config.yaml
n_layer: 9
d_model: 768
n_kv_head: 6
head_dim: 64
vocab_size: 21099
activation: "swiglu"
init_std_qkv: 0.0218
init_std_up: 0.0218
optimizer: "adamw"
lr: 0.000768
beta1: 0.9
beta2: 0.95
weight_decay: 0.17
batch_tokens: 131072
steps: 6444
MLP neurons of a small language model. Each row is named by its layer, matrix (gate and up: input weights) and neuron, and shows model dimensions 16-207. Each number is 500 + 25 x the weight over its row's rms, rounded and kept within 0 to 999. Numbers have three digits each. A neuron's up and down rows have the sign that makes its largest values positive.
A block is one neuron, or neurons of one layer that tend to fire together. After each block is what it responds to, as a language model described it from the Wikipedia text at the highest values.

L2.gate7:540473502477492490508473481499517499449495479475518468507440515482550485462436500506529508493458505489543474503459467502525501489482519518483470478522488546532493495477476486537464468535457472486475523517485492536473523503539523526476491525515548495489489514508445508489532494522479518507525480500436505497491475498520527501477492462547522512534539499479512533511485502508541496533580483491521491542480494525535513485477506484472513480508478489516520509519443520504464530476504517546475495483525516481510484466482490511529471486539485520542534500472527522503494479517545491481
L2.up7:482510510524502472494478531474529516511533518486505516491491480508494492493523506460504534494482532463511509474502485452496521502514506496494520489514543499520523532475516505527491486496492522474498501523490464542461443467501518461508501485506531495527504502471463508526502487490506513498518478515457540486495504571505506552492487525466524500469569493503515487439494522527536490494532486480511482527508493476527514459503536505495510541504500452509534503472499515524495468507498496514536479500470510493459496481457473527522473510518516503452494474529490508518543489497504510483
L2.gate576:525470519470508459499485520474460440537530459470477505488486514530551506482512481436489508465515505501496479501477493488516507425463520553483528533494516516509502500493517484518558466506473490538486491480545477555487551431496462510466501530509491523501477481494457504494497511492506539514484524466490436478488524516489521508500507495497508503482523489460504530544524542488531480506515496490484490498446515517527481487513518475465497500546515473503543539484483491523481529506466498496534487461485512523470532468487482531524485552501474520545529527528451455517485497536546476493
L2.up576:519517443533486458526484484517486489515493469502514468489493493540533496493464516515498528525529526502510475536522483520460482472511514515533519492556526529495469479492498486505449517486453494492500476520464537509522490514495516469527491484496499463492477514483462491504485524497554510556522467483509490519491462488534537482508492482513507479504520493505485510536513479500517462466478515491514510478457479523485477529501524460474506489520485505493487468474511486551472521495489533509483514521526515513550530550474480532500524486498533534492519481536464487521516523541476478504
L2.gate694:496506530482506494506474446470511499497491525519517507486537434528506486512500536471531488519478520532482490517514483463490489540495483485501459498494537495528529526511508505478522516533502481502506508551514472530529511479502514503514563505481548517538479519516514501548542503468494532465469477487503526508516455527492456508517494545481527493443483486516519480496512463476471517466491546487493464486532516508483491514521563495529533546518493481516447498469490493431460482522461470512551467497467499489531491473493468498485517527500487505487468491486491529498502517514516481475
L2.up694:514548501473489504511452492504502495476545511473529494513527457497459533478520516504455492502455495503502453526532488484472534518527496481520475503453524521511478549525524505524533478537501544464496488578467515492563512502487506500468503486509481549541489504508520480531503490472538531499521506454504508518494487567524519450500502551498494479561524489501476499470570507501510527514467498468518474462459514515510518508515517441481517531518495473469503475474494425485480475489482507521533483488550514496432499489499521487488525490475480510484498538494518540500527521541502490477
L2.gate966:525518517560509507532494486570492469493486516489495465501473488515504461461507480483460473476481476470484487528461484516486546511481520524496543501490518515496469515524537480472490547470518513470488489502480506510517495559476499455525516518513491506553498484537482516532502501512496528485493482474509514478478502508483496482490513477508479501504476478502471511543528506497487507530486461511526482497552494477547499505500540483465508470432482485475517530505464507509517499495454452508547475514493509497479491463492497595556523550511481559507523519473453469500496522531481466500
L2.up966:446527502474505478514519471533473468476490497492529461533499498511516514448509513531483508496461465530493502509521521510428492499552485528514473486542497471495506463520503517545518488506548494505426465474524466511499516475523531538501536530536506507501470464507483482488484514500502525513482462470493487512479481496537512505484490446508482456503565484454473515479514513493516456514513487498496487494525529525536453473490503444535468492524520508481545538509468508510526535524498497540520476528494524557494507489500555539502517509500494519532518537486496523508556507532445500496
L2.gate1157:550515486523510469495472460542473514525478491487462448484496489470493534473489499483505503546425505485497511486527524465472424465511492501477486480510522466475490462510491464529508506491523492485500478530503452525508468466528506468534505520505506544571478512478500462523492489487499487489508465504501509514515464500491491484507513505490528500499490548558425448494508490503471488483491525538486523486516503528493546493514527527477529483474520500495487507483481514549506493472452483517479504542467480481507467476499485494517445547523490525512501477482496477497542502513521447488
L2.up1157:488549473498502475510516483495489506521532477479490486477502499512495484471492485504525505510554511459544460494491524483471527497487527510506491508521507506534490520544475452475475483493491468490494511533442517569506479501500498473461525497475471530509508514493492509488543512530484459518466520473497475516487482544528512479486515469482503475494522500462480520535511505500516480491493495505495480478475523498538481541492485483495478513553499458494489505463456498457519509504469478540514474496483514471495485532462508578478452511509490483504501482551517535496482500510515491505
L2.gate1186:547496517504494523507494459508519465512528486485514490467485481521515530495488546461500502499501494477498525479502492460518482461549511493481544497505524540501493495458529491488508472462497502509455497531512465525542486428504507491478484472502512490519457434493493501504512532483531531511490512505433489488482475475495496493510492512513491508527468479513488515512478499525503489498489521533468520502462499485512509486464519498516522501517478471425503475506481495548475456498481503542476513517464517453482506539476494516482484498494481534506504515461489467487509515509515467522
L2.up1186:513518488513513461530514514502498496490490506508506539503529509515472497487475464469499476482520468483452509529475513506452492466484515488483536507525500560487472478462508497486512540489520511510477522457512509550550452450460476466509498463511503504519475506517496547486524527477517509513482519478529495463481472492539476475462508481505489518514550511473445521519469480495477492495464498524481510543501485500527505493505512467486515526519501463472480498522483477559497541497485520507486494531503506467529492497496533522512506432495476500513518515520454508535538486543496483509
L2.gate1351:534545509491572461486474439545494494452450480516505479547457526527492494494471496507523512504481520490509477506520528493466558462468506497490516487497512513513488495489544463494516512506500505505468473477501491530508526550485462521473511545455454501518447538484495528490509467531530502517502476464518524492471538550494491476494493511489495488502458514460478499513478540471522470490544524478500515498493499490504482464481522520523514494494500504497525538513491492471512517542493464536508502504480540485483557474493487524517494524506477500481503482456521485515506510513472474512
L2.up1351:519526502473478511473505455491511511502424498499474482449487516460507479505501487514511499506466466481518518485481483485493431478537489495489518450493529450514482501506490511512488520508478462478494471529506503519522530506538518490542502543483480522520508466488472460474486488477465448484486455466510511502529458480520521501527478515523547505499499509525509504497493506472514481472506516509522549461515503476506486470526572480529461494469475563514493490527481517538478491453458471489492465489501541514466477481498476565511478496538494502482479503477533466518477509497450539503
L2.gate1610:491545505482514506503518490523499488496472473480434524490491490513522504495486497470493480498469489479477456484506523474472470483476484513527484540524523433478484479521530490497516480489499512450509467533520496530472490490513523501500461518486501497500471506488487476475566514476484509516492507521501481491485477474486477482497530530471526506508492441498479510545531507495507517526484469478529484487466534502522500465454493501506475477454496498492476544470490461527519472516526490521455497500506522482490467484492500545482447485499518477508503466534458481549506520469513480515
L2.up1610:494482502522501468471513484515496448449545550479506465526529505495525444492491514505483481497491504471516502484468498512486504512458491500488484438489495524479534470493503499551502502505533485467535481468505439522499539461549557492526526499455516479488514489515480431504530494526517525535501491468481458477501497495482501490533539495495489499511502466489490506549532518517494473509480506491546475500465517495510439503513511469503506503534463475495534499464518523463499497491498456503506514455494533519496468475431505496491473491475490503489481503534476521505529481478489494479
Responds to: Transitive verb endings. Final word piece of a transitive verb just before its object, often after "to" (critic-ize, elimin-ate, emphas-ize), plus "of" after action nouns (destruction of).

L5.gate1147:513497512516466493518505419532468476495532510505500435471443505507462499491476501468507488498483541500516500500529454463484471439506471525532544507466504477485466479513503488453517519495511531486487471494473487555486522523503497495525496522546526472510481531523483484540524542496529476556451506461491497513482501483529524508526511534496512473510533458509525516531505500483534534511480505480501494501465498489537511515487558499467476507538505525510482522494505472488504509534503462474478468501488496518447513485479520517482460493455468521543538484516469471496557555476527506475
L5.up1147:499484552506502537488470475500511536484513482520494481494512487483502439512490529507481514484494511461505524476463504484447500483484524484494447484504548487508514495565499446473537505491508530472520469522531533488491472534459476487517516493505500458524468463506517522524508511491473496509473500465478460496493478523502539481495484503479482500473472516500559509539510484486512483443476446504489491503515534493532484494464502466497531518520483498482527520517539476496538501470527485512500495540452475533553428545490542448501501539493521514538520518489506495513531513489486511515
Responds to: Verb-completing pieces before objects. Word-final pieces or prepositions that complete a verb or noun taking a complement, like congrat-ulates, ab-duct, crush on, enraged at.

L4.gate65:507522566478482509517531524477487501469522485498517493466493485530482518501510559508485464523510511503457529489493505502471492529445462522506532510516507507460515515515519511518524503481514484472501512480478505548494532504527497516454495494511516495480459510519542507477498479506535499518550446418449484537516506481491472516503504539480519497488514528527466506532505460457496530526492526510509507540474497477483501518533528506539515499496484467505489524519499534498486530473470467510485486518521453530480479508508479508500517486501493502504499550495482560495531523533541517497
L4.up65:502479492478464520497468502514518490524546542489519501528534482494517496520454491502547512489545532476515529485510504461505495525533514507436479531494497487501493515485476497534523481502559480460501487534477493554452476483502514491459533485570482496512494523571524498459473546518504518541469513489505520520487480527492474525490480487514557518490473460520461495507542468540516502505488514512511510522489533495453502521497490508462473509515492488548503491493533471481496495483565485521465494507508494481541505541525497514493516502511510503512488516531515484489478506496576515465
L4.gate260:470512531508514506530450474503554516509523490441465497496510483510521495511483512508495472504499497505500528474483480484479543500476551496524513543469530524535513467503498494532490500542504496493520519548450523532483451512551489468472562475478522505518485479518538490510532494486514499497477482507490513535520495517503474513495481502500530509517526508546515483502518495500483510515486520467493499514517525476490492449452517468513507500514517511520482455511518558510503457485477488475509464494521513485485482460469501453517494506506468495509498509503475476504474504537516481518
L4.up260:500516465535502533478482473501515495508490540497533558459494507549494481536553505499525506499515470496498471483505484490503509422508507461510529517470519505502475462496528500523463488481520486539468486508468510505461474517487476476520474470532494470496498492514501527520479506486529502460479494540481474493467443477501517500476526427477503521481473509502572509459533507519482530540459480532485483495508471473472471501480467495477530529480526506484552516462535477531529516531503532509465484507487472485548489503478533545508500471520502547488487508523489503482489507469526529512
L4.gate1011:520490545518471526520485548499474472532544491486520492513495474509530470508492523535480507513475494489510510489516517519490531495466474506479460515474501495468508480482549456508497483496502489505495469508535473536530485551521482484473482506536485498494462531505503487540498506490507517535518468480482466498532494464518465519503524494525534481508505525506485528482531499476532478512464496505512516526434512484465534480503509488465457497546497491498502514502555524496524471471528498469470510496475498487510477502467489483468461456508445533507498457514484477487508492538535528470
L4.up1011:501540543495487541501517506474501484515540529511525463494479525476502504498487486521518499508525521470515507533500536437492522502481526460479482466447490492522511497468526473525500490525480505498508471485513503521522472531519484494480486516494500533488473518483484485508499568492514520528508494414532480525500532486529508501468465490498528533550551456527490521506516518523525541500516485487479457503499500491491498521515489541461512508478485487488533472446529480501531504498519505543445506487502536450508506460501538507518488517463512477496515529534499499508501523539553479516
L4.gate1013:518456492531510524488487503499462479506538525489479483486449510519458496486486526570492571496505471494505554501487528494476475470477511488470460501492513498499489513491512443480474498495528477483471477533453502557495482515486533473489535522541480478499500518497478478501510531513490522568480515491500473458516506472488533523538526518470510496569495512520482521533491473469486453468511472516498466489439542480465548501468493517443514552524495459473479468503492532513516487500542494490469535477501487468515479453511509475492515494501524468507497496520514476516503502503542541484
L4.up1013:534465473506509535493457514486484488498510515496514500482487505540501504515495529540533507524536498499482512501495519448462505504524510498521509517504498491499474549526568427499508459498490496491486504515484521490484482458541477482465496511534500502496477515477512496455492541444487512538468520474502497511511522493530515513548489506510512482559487486528460488532494493500502520500503529504526495477450474499493540475508483519461533542508483482480478505472555528511514465505530476471429497494474529483509473484493519509521543509483502509529473477499469486496466495515528529523
L4.gate1403:524475538501482527496517518482533481489489523497511504519479466506508510484487529502540535515518535524519520487515515487558504484469472491475500478525518445526482542512526499482504459456494463536519472509492478512493446484517532520483502496506412515506466508505475463485486479571550507480511459524513480537496511525489479536490479510496486547563491497485540516503534484488546435513500507488526525523515538540486473467472485516511539489519535486490501540501506482468536491503546504462487464489490455481498517491504510490488483528497477516481476514485483461465486509517559532507
L4.up1403:529537498536497481515531503485497502494547469512509488500446493494518523496485532528532496511511505472519482548553526507477515523477462464500500509481513452494525514449489508489509513495489490498458515529515507486494475545504476515462477491473521506491478505501505509505488494466522524532492510506502497474482454435497463535525541522448508496505511449550472512529500477500490543514488515528492455521511499487530466506479547485540486538460498465457527478471535522507496484510500549484502501534520493499525491510519502533550510436483522490527501511478516544497500504464526490507
L4.gate1485:495479497481516512491484493488552478537502464493525521498490463555421497497478507484559503466494538493497498457505521480523507457538551540477532498505534536497493496467475500504461530535473519498502498496448517498468460492479478468485518499489538539481484541503485498479517503531539479498458522463474519503481493506531506459507469516529537521465496486483540480513472462496507484484459475480495523523506479483501483520509446480467462546528483510531515481539503508513498541529526461499491465477499522504446509498496488466492469498466476517487501503538475508490454488543526538482
L4.up1485:507496514491523545510507483467516500508455463498523513498472476516500498494495471503534467476492488482494541493559535512480509490509501495464503500527506469491483507511483515523496509489445479495508461501501488503456527513500456476536480473505488502482458559488552515494468500508509482518486463494505520503526496515462509464494500500470493528483482492470521464506500471501536483496491509516501537488517524492510474496450497520496502503473516541501463464500482515488463524493538461474482478500499544490482454498493482481485470477520451559482480562529496517485439505511476545523
L4.gate1713:493512507509527522501480502521460457513534505494503510466469527490518476495472522522449483442528511488508495499525506470499528462527536479496473522487520492495467509446494481490490492538501478508443465539534523547490456502494467485468505508471480547476469525498513456521458484509502536513487521493519509540513484493468491492519544497506506478508490479506506552469520489457549488502489522476521517496448543512485481515484497501457459480522486472552529493473510508448503534500532482495475510481546512501478512512526532492472477485489463524526504508509497501471537480508549527513
L4.up1713:497515512501514527502490512459513498496500511526503519497488511500498468484428478459552536505522523481499515460501517449506516482486508506460477493510487536509504520464461487512497452478482542527460525500468476546476485527521517504512489495513520492484482543516515504472496546507498500492526490470484486493506531537493509497498451467502517495529533516573515507495555482538459495482513495526473485497502500464517487500471485541464511538476471492479498477470488445497499503499508458533467494505464514486525524484530496557538480533484472533506505506487511512490501492472484530487
L4.gate2059:493459487537537509499484530495469526520524486455458488524490530562477505489498528591500480467503503467495501466501495479445506502479483531529519538495561508472524543536477524479534462506501531475473498464510540509497493512503465454499517519497463558519474499529520510527532531482529505460505490463509505511510486500527485484548476552466504522547535487519507496518482513521544529462509509490539489503488485485480512521499481504486491569503498495467524490513480459496477460473497507511517490529485493506462505506511482533511482515458540527479500466548512488501490493476519523505
L4.up2059:514502487504503476506520483509482512516535502570504480518479475489511521496454505490478504523560536489524540490486503495517496457498491524538498498470455475497541487485473494548507474468485451474461487504472477516497480549497504484483462484485448470502519503487500484514521477494450496515514499483547500479505515529522556527475512481496469559499494502535506497469525514493490476455476503511465524498471517500493507477503481496509440495529492473476507423504528487461551483530485483511490488488499524506507548472511493494480462457469463511499490492519492482457515481487525506494
Responds to: Ending of time phrases. Last token of a time expression that usually opens a sentence, such as "The next day", "later that year", "In 1916", "On 2 July", or the comma in "November 11,".

L2.gate277:465508494520454517535492553517459502541488486487510534512493502518502478461521551514481514462492489515506485517496484506493479505447464469505492502476535505449530466537469508457489473530489486519553471516513493536511469496505512493475483468509461486503512526468483511506507498546450510513518529471525437475472491519517512511499515492502472524500505552484490484507540495469513525568487509540474516509468489529522534502483496479538488492512498524461488505533517495469496471496464548534465492481509494523502558507522506482487481472481491513521526502508481488488497516521497510512
L2.up277:465444493532519507542469483484480499518437479500545523493493504529510463500513478470477497484489474517511503537528507440468487440493496470530519479502521485520496524544507501527544513478536460510462494472530560542559487469483512540533510501508508516477506517468467509492517589466491481515481506458492454492496479505447500499536482483518515516541486469519522497484479502466513514493425527493466499495483489506498529518487517490507506528492519525503521482471510508550503505529469544516526502475490524510487520447532496508520495500551496544477475495510500498526549491576484504503
L2.gate478:496505477546464537512461490496527501527493508491500526490510482484480510486492477498526463475506474545539489516506488494464508518542553514503457533461508511501501480499492464528444474460487485455491512547512502531465503554492474484490527542507506494487486529493547494503488497523525489521471497519515526488524505476475523476537474514487487509516502518507490483480493530484505488504495474487555497504508477500515517500508456515486525494523487513520492467516460474474504514547490491535522469465519499478514529475488500501513470472518433474456516473524499482520431526492475484515
L2.up478:487495504493548573485474551449484498507530494489463497493559495495570506512545509457492500474479515486474550492466495464487520499509515501514514520464521509506531533538518515490488508491492466528512533483498466509516468453511504485488515471536505525496488511503506534439526505501487447521482463522480474499473516499501508530466525540503521446518515503465549526512524456439495454489514554467473503488481483485519532489460515493498511522522523529492452490468514483520532493481479469479489445494509471496489519430512477495565518485507477465482509518502508502508484515488488502488
L2.gate849:451471507500472533543487520499517475536499482514535548483510483509559541473459523462515521505465484491489506530529492497494508551501500501556479535458459499479532506488475515464555539508507498490472490512531500522497526537512515489454505485547494531471477525454472499508503515506490553543497479461476459495495501512507463486516526514460460516505524505535533515509523462499484482484498495520521507557493507456522506519486507487506503528522484525507494535518499483502486526531496512533499465455495497502503545499519511464450483476479495499473519486511504494526506507486507546500
L2.up849:501510475487464520509523504497503515478493486490512528431525483499509494506482512511501477456508528514528519499452482491470522494510548506509523513460549505526501498488521470504449486518499525526510475509544507537517521510451494502494439516507438531547481488511495494462463466513482491503509513520485467458474525475515510494438550483527452508483459479480519458474443486476512473488519508508461501488453470491480493515476464488511491517503526505504524549506491498477479527475529490489492504476536534484476539477515476495458504467460501502544492479489521540501508519532449488529
L2.gate1128:495475524531497504509508501531496521509469490473494522487529458531519485488530519519526484512484514442512482497463465509519520493510473476485506535462526534517495511485519462493516487537485486497558486481514477549520503493503486506486533491498551499538486536514448533512479484509468493531538523513456509500474515500530520490489559476527520474504486460503504483542516452511517457517531545520491493484512538507485513522431513465499488489482503506530516502507522442503510488537515550502481503524494523510492497523470488496444510460518469494476489480459498504509494545465477481444
L2.up1128:503546535479519502508524503526479503499494481533490494506479509474491500503512500524523506493483518519472502511541465479461459566515494503539492548498484495526509527516504526500480508522458494473489508483518523471544515497493493489487476523494418499508505457493499527504472490512480479482565494538471487547496498482517507535513527469494472522455485491492500469508473463488491471469525504537520496538489519489506480550469505503510525505482515566495470534508493470465514478468477489540503487508497516511472532518488520522431530491493514492488510557502554499513518492488517492496
L2.gate1479:502548525482526531508472504519515470472514516472489490507479467489500504490485524476507474523510501477491480462465522461481477490503522535486525507526524499496474461457448496508499472488494498495543501537546521515519471455488545474493523512497479521500467515499532501531534440487489529516501495466487517522486479487495487492486459491502511472463542508534471479491525479504450512487477494515552505528503479512473491471537494481494484589487505514556490498504508467516525461525461519525470544512501518458520471469486549524491510532449465491511500462483514509479538488469545516497
L2.up1479:498466519481524482487501493536535488477561519474513503480502507523509535499489503481564497500526492441500554454463507506510533540509496495519474486516484508502484485526469509545485487520502482481488488470545507482528525510487474498524462526517507501514502468490524504530455525507447516529536488454499477533503502490514465517490494539493522464507521497487480519518499488484508490501535510529540506496498461487506506527487498527509466518477482519487495526490477488486534543526518464499463508504502516506520531499520523497498468516473478532542499493496467512459468497533524509483
L2.gate1581:476480518512426488508515515455494540493504487521496515491490486494499548476500487493490492483481473480475473487479493528459472458530460504524473550449537477495509453453529527498485499490519492472495467515549475512486533509535475508491456509548461492519509534511506445471533538554463490559462476456516473471484535504502504486515513507487510510527489485485503537517560496497498498506479486515463525506490490535504511496492467494531451541519510504517495525491515471509459502483492505483481447470502474544482491503509517480466495469500487482492499530487483490523461524537489520457
L2.up1581:512517496464498510492471505505493488530533439519468518444450536510504526535464515561536455462494519533506491494439468511500485457470503513469467539473508432480480484436490558494527480518488487483501505521522492516519513525530509445508505522526482561492530460486512474541478514488499524540479490521484536533485465480480477483498539504535469489492548473491518514494480514459502516498502491479512519510495502495472528556484462489485487506500490481469495494517497518502463504514498530509445518485485487499463536515458548494461508517527534450481463489475488477523492463500484475476
L2.gate1835:517527520474491485500519528582466505481496507503504535498484491527525486498485487515521460497507552514516463506492456524504526488472512465525487465484517503450508478516509492488523499522499474499520490474487498510547541514525500467447481522499475529526488516455494534495497517503478491502530543541498469492425490522498465486495491489541485493531544472492511473492506473537532473547504515565494504508492517484494491510447491454489489481511489497464543531486507473521543458463545524528464558476541478502478523468536508527502502496500471487537513511486498488520500518493514481530
L2.up1835:481516525466489510507466527512471477479475498528500497518484527494505487515513531503505548516507490478497468525499493462488489525523473470501459509471499532545481500490521513484484472587495499486484520456517492496524502456550469494493526473484482549528483446491436542496478515510497487476516493553478475548494504484487477537448563488542486535489519470467502477517438464485497484533523565535449472489497483493495489534495477503528505524524510481485500559524489447463510524507492510513481534546483504541497534522476514489490488469521507480507489507477515470550499504498460499509
L2.gate2298:527511524458499497519477523491557485521504483505522542456497460508521493472505523517543519481505510495512493518476445464486462515503486509510511492475487502480473475433459494496500502537488498535476496523525500529483526495470495470491515523508496504528464486516529483498501510482496500533486495481460520508485452522511512500527493499516501508459508495530509487500492514529482509493493508461501503545521510548498545509459487492480496487522465492516517495518480524488497504522535499564514469498531498547513508507471507463480518469461461507478495525458523519520474491517567538548
L2.up2298:503520499482494497481533500500505483495524474502476523500504465503506515475494508504518526448504535458470525539461490497476480499487480551537512497516514529548498507534515520507488492491488514536507539462532515512457464491481480500462473481469492496550503534531497481514507532529512477479492494453492465448451491529495524508462540518476485472502493495496484493486482452519472499490497544530518468459527498501533490524540513499484471498490553485497526522506498494474499563488473496530528469525481504530461559478510520502553521516472529512507469485533487528507512515524476488517
Responds to: Years and line-end breaks. Fires on two things: digits inside years or chart numbers in tables and dates (20-0-4, 201-1, Hot 1-0-0), and the line break after short lines such as description taglines, captions and list entries.

L5.gate156:475495510477439522523510503466465471520525548546548481482473481509466473511500518478506493497508512505506490459535494494490541514489536522497496508506495532481470499512529552499462457528538522464524503519496509534503442479500482478419499529498449517483465524495490500474457518514524486505475506475465466517511515508475514473458482501492513539561507487515550491506505524514497500474444511519518493502474536537466510515508485523489501503525468510502547472467505463492519474518479482522513511560493515545526517507526483497500455473470535512479515450481475516507505507535531471525
L5.up156:510500547517509518493422507482502495467486498457509527460486492503510521488425484518530508491509528483540483484495459477510472517458474490480517519486523501491514516449488496520473455480499506516523499542494501504482494479510450460502501462468505506500474454505477453485519503540520546479483488528485504516494496506523498493524505503540495533502531508515510517491534503532542506512480523538540536508496517518492494525476488449513507473513477496498526483474504512500456483508496479471449475538554530507490534475520465510494433526487490494480503514482484488512491490482495527518
Responds to: Year final digit. Fires on the last digit of a four-digit year, mostly in full dates like "June 26, 2017", "April 2019", "in 1979"; occasionally on time words like "evening".

L4.gate211:481500486553486519493509480514542494512483497498449529466530485545495466513473552493531493491492498505491511507493513492492482463464521540493512531482525515543500487523523462463490506513543496527521498507550480525469488525501472509502500504479463488517470504487491486548498530504492525489452499521487500524467525485525475505535507519486504472491515467458505489500491524491499522528487468477488482496496506482523476484491507521484496547470495537465503514469489481531472493515467514526503401538486493479468482499510499541502441534506485543486506507497464481506484525486506482543
L4.up211:501531476498574504496462457484457483510500527498534477509500502509517511491489496520542557500511477503512514549511505450469518499536481505527507505484492476536508455491488490542555492520470478483509496546505529531482522492484523503495519538514482492508527489482460490492486531555482508533474475478474501518481524502537489500471526494505502473476483470513492521458452504511488514463499501509502512497507532506496497489484492506474516471534462514498488497480509505506512483514518502559515524540474521484547465515431511488527471482501522494516509511478503520499522505517498530515
L4.gate561:513481475527506484525476493534539497511528489466468508488481473519501499485477529498520494463526486536481512488548487444510518492485529529475474522473496460496507477533524479520550455469497481506506503499481466522517511497493498488511502532474441514523479531462521479465486587518537506511497485509506495513459525514496517513434532526516534516528488511542497531527518525497554505537494530500504529504502474509535514525511499490480511512488512494486524491464489473558531490516495437499515454492520501491504551560472506511475496504500481479552516518495466470487568526496557529509
L4.up561:525527479506477526503509486497526502481436532438547503485471474517456484512517489519510487560491508470435457493491475525499465500482474498515519509447510526514484484509501517510482520511512436506460498488474462508471548533500513472502530475505527487546514494488478521525516513494506530515519498525463431526463522492493500499459500483485491466495524478494461496510470497462519498489534486476463519509496504501531528476523512508448477502533495493507520541502515482531459494539472515545502472490457495506504491518467482533489482511502529521504513502471516524487504496513528484519
L4.gate1005:523491527495478451531499445518519478469512532534495438523471503529500513466471480458529507477512544474504462477489504481506483456484491457513471499518510490536469466516470492502531484494548530499531470507499505518517511471501516497506507509493517479488509501483483469497493504515490490552456473530465437497481516517466502502475480512532520490490510474507490549521502491485515504534493508470509504507488558471486548515534493481507514487518510492549505499518463503548475513528521494527450519501466470543500498544470526515464474472466494500483526499503470528468548502513505492490
L4.up1005:506449488508500471507502450468536496470560566484480472478498495542486488490482493491539475463501506470515515478498508493480487484515542456480469522517486480521497480517517512482478466506524518467485501519533481508479474461499487516541484534506509501507486477463480476546498502458473489549487477511506492488475476492508468473483493490504537501493505461472487517471503491472517539485496468480493490494471565505523507466546508485528454528480490531534526457490495491491496556516511452496468504472474483503485479543463541525457481506469469502499503537529476494468511515481502544474
L4.gate1243:521476556485525474507475484517483485528477518476516496493506489495448493493456533527487472503541563478501493436491481424520465480534490493474496493479516489530447477501516483457496520483548513528516485534493482532523494519489484533450495515508498492494485452501488516548518491498487509515515502496468437505448485511518514533463541476498503495517492476537483542491504506525544508495500533522476483508507540509499503530499517467517493505521505492504506523483492478502513483481487475472499500470461502499480498506440516489458456504515443510486547505498455513465513514484496514510
L4.up1243:478505483512557496526479467544492486511494480495477479518531495507550499478473508516517493498468478569529525513457484505475513521511525488487477498540524493542512490515483490523504461450493459453518505509520537537552500528507460540533499476530480496481491528529502521523487503517463487489500439536482512491521489517489520506501514483501520468542514466491471529523483510509542516499469497452460529484519485477510547503493467510545475515514531488468496500519514493474495516519480486523491506518470510500452528466498504500505476490507483467452509540525472492523496535518492456543
L4.gate1631:466464513524534458514499505530484489482517509504476517470479473517520494504487520508533472517500519466505544425523467471522463507513491503556482522512444492502516475521471484479477466469496512493499483506500519535473473497496474486508478495502528461543483507481496520477519505509484500554505510488493511544468518495507481510500517518508512544523564541513530475489551495530517490508459528472500526489534498481516522535505497463455507506507501497515488517474513498493512484539512520481492484499513496435503501531499541503491455492482481519531523506521477509466540527467532495491
L4.up1631:490478523495503488492445486489519510507525525513540449475514506474521510507517474505545462480479507503521472486491494492509537529455482516490458522495487543464511490529501505502494492496492480462531478478488482492534505502514504512547490496503505519448500520493537476526488505535481460475523513492477489523494501516464523511531465515483508463500521492490481456486544513500478529509473560482526487578500516515493526513463557449482543485471464523484494495492500491555490482497496520493535462460492443513476466500459511511510522473499469498453491546482516538490517515487529478515
L4.gate2058:507494500508573515540509449501518488479494514522485474529491476527495496488495470482502525473512560526534493475541511516433482493476478501495465471493472450546494523501499452548486476485433496486489504548509529520483495521532509523485511523491507500474507534507479452471481499535488516497514481503486483528468465505471495475481503490523489494510517494563483509490503500516521497502549475521506518501509512506498511523462518480527495525490535497511525480469481498515443468486479471532519512509494530479449470490463513474491506500479465532452522467555492461475501516447490508468
L4.up2058:521484509455497486494483508488525490515505476566469479548530533533465531504521531498466457469508517464495539474478468521468491497485473522467460516481480534473475487528520471502534495482499550514502511504494485494507489497527529455500492508481464498520518465512483534511462480493522489514490490521477455490489502508492490520452507486541492468515531563494496464510462484438521496503568485562451518527463558513497514536520512497480503523503487490492493531497503482504532487531506487476505511517473530538489529463506511522545512481493520478485516468497488527462497520476472500507
L4.gate2157:520487533541514503531510438548487497518489500486485465515503520499514467481503519494503465506498536489504526444480525524494499521500479505532512478515568468489485459509503445481513505467507507497504480495493514485520509439534544514528513490511530519514435509453480476507478509465518508459520493447496492491474486514492487517516477520484452448521500491506476479502490532527501487503490498475493505516470484480476504492512490489528483507487542536440522495524529485549514476459472529540520493520517522515490480477522515500492490521479501505510533501482477497513519531508508477490
L4.up2157:483475465477496517501484476489496511506503481480479513480478525532530497474485502517525473474499481545484501487525518526498496471482519520511472505503539485485477497528520443512562530508512522476491491534531494492511514521495497510537491485545442479497477484452488499494507482511531501505521475543529517473502500493490467467539508502519523539480554514499486498482486541471532496506455534488519503500458453503506503508494515511466519527474516478455489531461533500522496478496516514507525512505445546501549488498504502478510458486470468485495506497545511484499509492494491529527
L4.gate2191:499502511540509477516459482515493481447521504521489489502483504542505518504507510513520471517546468493486477533502521491446495511476485494468534511506492484527482559511524477511509486506531482476473499537488521564508496541495482543481469505513511507506480507419466458537515493477498492487473471445501491498475478496475497510534502522525531511483539525523465499464492467515483471477492544476502495469453509514504482538529483514486506539480459472514510491455518515526519504506510514524512484498485499526478496469455515522530477490519485504483504489548435513515539533489490505460
L4.up2191:519474511502529531493496467479488430500485538466486499465506488508462528500504505537523487469510516514484512505467507452519472460543464465475479473455547505513557525494478495456484486469525487508555519500497544488494523490517517465450507482529534508463527464515499482514511545479533540499503517448486483520483467483501496484475508498477458509492481453484509482506493473505510536522528501497481464505505547502522495516490523483523474491509493487482515524496503517508479500480513544483491468511522510495516493494511518451479531570502541508538526487476545470476480498491500504503
Responds to: Verb suffix completions. Fires on the final piece of a multi-token word, usually an inflectional verb ending, in narrative or news prose, as in remarked, overturned, accuses, widens.